{
  "d_mlp": 512,
  "norm_eps": 1e-06,
  "rope_fraction": 1.0,
  "qk_norm": false,
  "steps": 9650
}
MLP neurons of a small language model. Each row is named by its layer, matrix (gate and up: input weights; down: output weights) and neuron, and shows model dimensions 0-191. Each number is 128 + 32 x the weight over its row's rms, rounded and kept within 0 to 255. Numbers have three digits each. A neuron's up and down rows have the sign that makes its largest values positive.
After each neuron's rows, "fires on" lists the tokens most often at its 100 highest values on Wikipedia text that the model never trained on.

L7.gate42:118171098104099190164172176136107105142138209116154109070201180114110179111146114099110125177146131170104138156111103114155162100093148173123148142144154153136106160133120143143108190179140117107090163051133123116064135124167119137111124146150099140116117092084128116142144083155151141097189146108120089120102164114123166161146120078103116116077141114182100103116171102123113127161150123134092098139022119107135101122107101118150116098192124156096169132055120181133122136106156141148169163160059160137107178126068138124089081150117109069209138101127176106147105204132132090077
L7.up42:119104106126169123118113083122125097183146072142143143139103150085134118067118114130131120187071129153082156165115118131131105123112128152160110140104135112121067138180064126157168155148162102187145136166160182142120165136146126116135085138130120107080125129151084117127161098135115142126169112113153127137106072168102128141170137093121060134097163149243151157121112127044085105119167124180152209123133133130082114186084144096079143070160166155134088096120127143104103185131140166115146091134125087124146160097138125166093181165105062165117153114088103127089165194064129159052
L7.down42:120108165085133075078155107104095180146198093180109161115124156165102078114091098125130114115148111101119093198075132124128159135122142161135161158125097117108156096177151145071089124078132096164148172130168160153145150058099163137145152110158196121079188147101131103162135116173154066091160120127083146150175139139101094083150084114102139116143152129190134149134131160097174114118147168105063167076150139151074075172176076119145149111134172193152168141111142060144104155161137160086158102133135130070107138144112099094113131145114097154183138100100132059105123138073112102083
fires on: "ri", " int", "j"

L7.gate498:166141155149166157122136117077129120105053073123110067103101131112165077099110150121110122115152180144084149112118136105117120109127107143119157120120145067148099133157056125092155170126145153087147093115174140134085121100080114134134149130136087172171165094116115100149079124142124153090109140150092131160137145136114081135083126084139140203182096142100116113070089110122193172143081117093189146163149134125177070130092148117127158151093138131191214166127165192131150090172166120124084120165153136085074146158156131108113136195127130098045176137137113096220153150114076134108
L7.up498:139113148190114153160084139167108133121092113118095130151196154141157074122170123118149107160137133115137156071150154129179160114089134129155131113159152112156132127168139117118129079186104139164110128098120094112125131182124147113138096096100125126109132084137105146143163146099197165046139159079132140076139157098078187124112051127150125205056153160124038120135117099077174196167103113146164105111059132147054153155145129159077125135106104146089114159166149147015115107107144118097132138137146071134096128073107135133157142117077152131112128067160156136156133145080150165126
L7.down498:088110169199108120129170093139095127141144108086142118075183163140149058105165086184117103128148120116109135091128153072141091091108107129164061128130098138164144179133102054128148138138172133158161077142099147086133160167101082121154103103084132186147147107027131099205152144124131142164081100083131159138088114143109170102133114105162120120151154149101123151110114113157134182136115160103157084168114150146155110172232122049148178114082104130090152142122169122114116135185160133169144104098114149147139150117177134094125092114089133157122117177156141114120069149052135092147
fires on: "ing", " that", "ave", " \"", "aking", "s"

L6.gate170:118156134112167097099152103151159085077129110127143195107145120142144086138122128205158102147109099108128154140090132121126078105071135075171067076191185157059118120142124150095140120108138128115193083155169082143137144123127117114165151133144156165139093152141126171116107063171086146098143101116107140150122139105160140129151112110089172104184169068108118089136094067102129147184201190099064131119096132122119108176173088081093133093142137110134198080125116125185134173154135087156107093142143090067106165130119154160153123128084121153131164119103135182041161105102111159143
L6.up170:105142124147133135126117095173179113100155146153167133175131157140096118109128103138103123145133203160130160168108093132119106119091141145089108057086148108116114047103150082086113067156129204087137148157126094087109131097107147155121126092193092096114094145155025140148151148118139128160064205133117165129150139148092125160155112131133096094127171111119140172138089166180153116056153189126136112122189080191153133208136136093091103081102132127086124136067141146152102112143146167114138125159139140093156135162119163132145139196055130150076131095130123151103131092117197148096
L6.down170:097123186136094108074102087102127147150107102120122165119103099158057160099136128094133123121160114109107157155125105147140164158128123136123148180110108147104164143152108155125092162111085140073180152147092168119167116125067090153123181125175134145134128137138156069100103132113146150103134146137120147147124133114113181114094029139129189100192208084127149105110122142153139077128067100156011083159120062164092190096193109180077083129150152127142151073123127116139096125147123101104170145148186154147113132127191141162113104135155081191168168158125078119111103119154109118155
fires on: "ar", "g", "or", "ur", "ir"

L3.gate454:161127092142159186110152134164121059142148088154131127087110129097123150129128165182071108153178138188117141095116135110146140107142165147178163177112158124097103114106104150109112228123101089089121150096168154185099135111147114078094085089184116167165126156145119079168184124140153122148176115132097126134116140111128144136106122081132187101127126135094163138140124140145212154159102187089120148104091124148129064079091136129107022129089081082134156097135112160108159171099066133088143127083181086109187132130143140141119125165120097094114115115185157158104111119180133123049
L3.up454:188154164090128120187101065088067114164108162178159132149156103150149113117111104111098102108151154152132144125144181109140134120162104129139127187115169120162099143135067065090172155115163115092143085111106092115133166127149131187143111141140120032151116142082113151146191091120122161111142100128139149110151076153176190095121101147059121133164124173083151121093094085146109091118121237091164120145077205152138129129135140091099121174115120114107110066048091105114156160103150117128131118079087176108144140118122127139152181131113099135210109157166128098122165146112142155157
L3.down454:103136054078123129131151136173116083135131035137110128072071097057122136130110155197098102145133112134122162123084143123129139100143150124178097144169098151092129096124159116125136065133095139221135150177115145114126148043181098147119124170188169139142122097157125108160135155082119102121152089155169163098148161131141126141101124103102139148136156128106085151150178145087232079157130074123092089096148129111166126122122139154176140045093177155090078164096098097131167181115115161153091143084121134109152122164117125119116140152167123102131169064078190115118152122134142142115
fires on: "ri", "he", " tri"

L3.gate290:130176151202116139168125037126200146183117046120093143121102148110114154078168095149103107144132153199120101129110120148104168169120113096157142146102158164028124127115139177141123125145134173107117077092129189144126130175148154122116108118126155137159154113114123140162127088126161106128100122123116148120134151104152161091098136103067145161065134181154106105188099095128122105078133195069134147104143114093088120080138109116165176143135107135127120158127106118055140187151136175148108156131063081159129162140094107084075132146099136074172110104112175132122201091129090091079
L3.up290:078114127087155114081110085067145133135160134117051138136150133106181075060119101082102126124150139086109120103156155136114168093121151110194125189150150091112131096159114119117162141123127147131097101082173094107115148142105102106180102106188132149095096080078187132117179132088124081175101152103084177133162138119094114123156062153151118076146039149173121166172181166160146141131166171159198077143171131200143140138162135110131135171141136134122122207116160114145156137121133161113146089143103128140092084178107080109106090098099131102090114147115177084074105164161135137122
L3.down290:119206107168125118124130096141135129077133119065123052123115197102160133126057216090128139139107138146171067111077115134089161123087137152126152133113102194075158123114098099110161162097145209130168168140134168209103116110096156159153168187075115107133110103128092139151124102139077196116115097116093084144172079098152156112165155164153140139100131112150076128124124104062110107094154112141110053124104155095090177108108128105142103088113112101120152119137153105132140193108169110163186140191099134158121158089131154067160124152118132112091144130107154137160186126154124141142
fires on: "el", "ex", "ad", " system", "oute", "ud"

L7.gate187:157183114194146198120130176149123119117076154100133061101122137101108103124148128140121088111121105087061138140183122107105145123135170114152136064115162143160144142156128138174120086122101110124123162124158089157066158131127094114137125117157131135068147153157131146083143083140136143136128043173110124136102099186129164110141151142151138151166107125137107188166118098239173163160122086097166135109122150135116139128144122091074128148127161133103125102160187144050109067075111147105156125105172206141130121045092120068089099114136122081126181087158110098101104183164137165091
L7.up187:107092091102165114161108188113134111138114162183121139115136181160151169151172120156145089148136095137098101145103101133143176089117099133091165107158145141094148172124100104114065129151103105047152127124133130165147157127101106123114132065170174170167130130104118114131106151109131110086113146138115098064143173147108136131178147099121189135162185129078076105126114176136108090156109078138127115091129087099103124111090147175156088151124134159139138183084156127124062150078088184215166137095100140168085185120087172081168115122173166086138214091124168104168105076170129122071
L7.down187:147172190135184142132132099126114130034119072145114125134182152075138142077130134134097125129128120138121123133130187115110085154148174191121124175144094131119177170121123119160195075138157142084120125135119063158081183066107110106128092105178124112145127199101117159165131141110090167169097102106135095154129125085134195081144104126095102123087136130164123123151114100174191084183127122148156171134144079113139126127187081074088116103076113155096120114078156166120152149155148129085158139168084122129098107094153095093141069112105107150071106090107144161132152218158140101170
fires on: "p", "op", "im", "ap", "ic", "at"

L3.gate27:092177118172096147156153122156094143115144097136148156172145122100161129112180094159136139127140155132161123106157202106090160100134174151092112119079147174148167143142066119150151084084159116091094149128134139161144123099126108167119084173092121128153094115076135154225084140078138108132183165153114115111103116158121188148107140091145119129119144049194111141123122094164148113109118187133118164102167086153095098128133127073127139112068203121145099128155129121104143126113117131055086153090207068107152154185114091172084105144112136125154110116075076133123019116107168127136
L3.up27:112142060200073157118205101130088188172200144124074154143139105060067114091152160154131079124133143092143100133128105122099111124113141188105077147161141169107166127181080127156110114107105076177155125134130178126098098135177092179068132092090139156144066110127144115110137142104172104146142116106050117140132101099150153106132176163155184142135089103159131105119194102118159113075164122137072139134166205139103109109111129100150123120120124042114111149120131123089162183153161174139094108110128100112053153170116132113136157158139134094160103100152115120180133108140135116172
L3.down27:130151102141139066128134132084104155149171142203095166181124126055127104167143095097171109120126145128100078076122153160117173082115172168108132129089095133114128151082138147147105163116133084206106143137124198133175139103123092115167132157119125128152134147101134101168087107120152166096149114109104161083096170130128139137109122113147144123073084114143099200117071116080125138175198155105169141176096084141142069097155200068143122087153097169153114113167149074125147040093133155134099105089128120177181184153105148123090091105114071161137129140123132137089087059143159144138
fires on: "ant", "un", "ill", "l", "ul"

L7.gate49:159119180124135124113175155155086131151113103123146111163102098171088160184056147113060109157125170135159116096086184103076090126118161140134152099116193145116148115098070150116114109154133124144194165082172118123065148132087129082146130102113141108110149175118181088105151118141120101136166182115149115114193099108159116119063072124166117172166076095099112074126115129107133178143134138169093096111122109168130073131152117133161164166189159063111126079150112131109169172168168113132138160130098186090122126058100111204138147085188122088088142138113112123086125176100147159094
L7.up49:141143148123099106153100119194153116135151143141138061198142137149064092147143070196053102101115105082084144139164171116112133159124108165205118198144166095162137103098172149141114147115104138112090098191137110119135138134119143091110169118126107120181099130106082149128073147163137150179130133174053102141140116152058100143136086198113152128145119115115115195149151123145185153151161150152120113168132074158146112099152110088065132125079119102187114158134091130096097123093138132106116087118169100078078150131128118128161140106164162076099131133026137105119120113107126125203
L7.down49:160092133109147148195198081149158086150106177099178089156186075132084138164082129139099146116172129159122148135153149122101126127124093109112136165151085182166090165152110147157151130062107149074164170125076085138153136129135117110120072143153066109169102126180174089219097159106156161176119175148137108125132134088114094140136116165092080129176130138135131158131181137113092115156115165132136083145158080152091143102195176124124100069099102165151091120076121075106076134089089098148168139123138099179083125095109131117115108140105112114187158146061183131085086131115122108154
fires on: "ar", "p", "t", "or", " by", "ut"

L3.gate501:144141140168099052106038152145133170158131161111038105136121088117138133130108111145162143067113080144134148100061111120154099125114080105150145061157145122124135131141109130137133107157106131162152055080180156116121154156152123182126119083140107127107130092098112182096110181087098159112078114147166119224149125155081080139103135158104105138116127162094102145170125135096108166151125118138145169100162148036083117121132155147120119096119125126206183113076175095127086122143150116146184179113093158130155176150122142095145156147089155127081114114172086194178139155112167126170
L3.up501:139102138158132116142120091092106074109118145121094099151175139143141130131088110162188122097108085127201134129065173082165084093129171094090194130116109120114163030157150109114142113101153131161189156135160110149146088093158114157126129148161092121106097173090061108057118080095151135192112130177067097163162129105137110138134134086130158130103210145138133185180133139099105157106105146100096110120159136088122112072107134092115141119108133175126108154124146144151127159167135117106118173125136157116177074121131181097115098185126149073153186191101078140088110139095121158213
L3.down501:079128143143119159082172109153133176121130154173129167105198076138116129142094135181185127153087171126113104147112135125135116154136103142118128168164100142107137128161140183141111130026082153144091114184148129137159125090144131162128164216075088098194130148151121108140096140136154164064100113139133138067106146073118120122143101153099153134090138076147124081109076123138090114120098159165184117135087087134115159156144162137117042117139127149098111159101152137115114159125094143123084138090162006123129090132154048153095135108116145124127051176133146140112144130196124177141
fires on: "id", "ld", "ust", "il", "om", "ak"

L8.gate68:074099086112140155116124164149144153115081098057090119126148125095119131167141129080182062090154166158205182090174175168160148127150123149138155126121171155115062090132111150129158178151132088151122114132104104136182067148103080184130109083133163099135112116067127097136136190136094169149165150113117086148091146114054110128099071124081111097156154133193103079121188163145128142097108088119156137091139106143155168128149163149204147100107072140101130162090171133133157153072125113087153139093144096144164109142119076103116107078087120150154136120093100149147162149201148110162
L8.up68:083151112132109139089085147077132160129171100099180174139138093168116099103139150109111159132127093109126178133154095187147092123185150140069070101134143117157073167090095132148093140201118077167130159157140112151087097159132073120152164107082076177135147148087104098091162163116105194132114140136094064128109112154098152144125115099138150131171124167179134105130105170086162120107107122084088125106114140105072086112163132125155154107112146141149112159151118114100096121141025135123170144145054185132144148088172078108117189145137183144162114183148154159191133039137149106138
L8.down68:116104105235120139120165115142122139111102094145156169096151094140089125084171111088141157095082156107140139137101138053125092126138168141116176130104152163146096140072118117076117123147146108156121118113114157089128081117226156095142120138140101104112166089106164105124124107166086142117162166137158116122202104082110144141089098138064139140139196144097151055123127083168091154093173065093150144197128131163132136149136058124182121134212115131102128151097128093124161147140134125113126176137135111197205124104079088072103105118083121140144130158131136072148123183115151143174
fires on: " made", ",", " used", " did"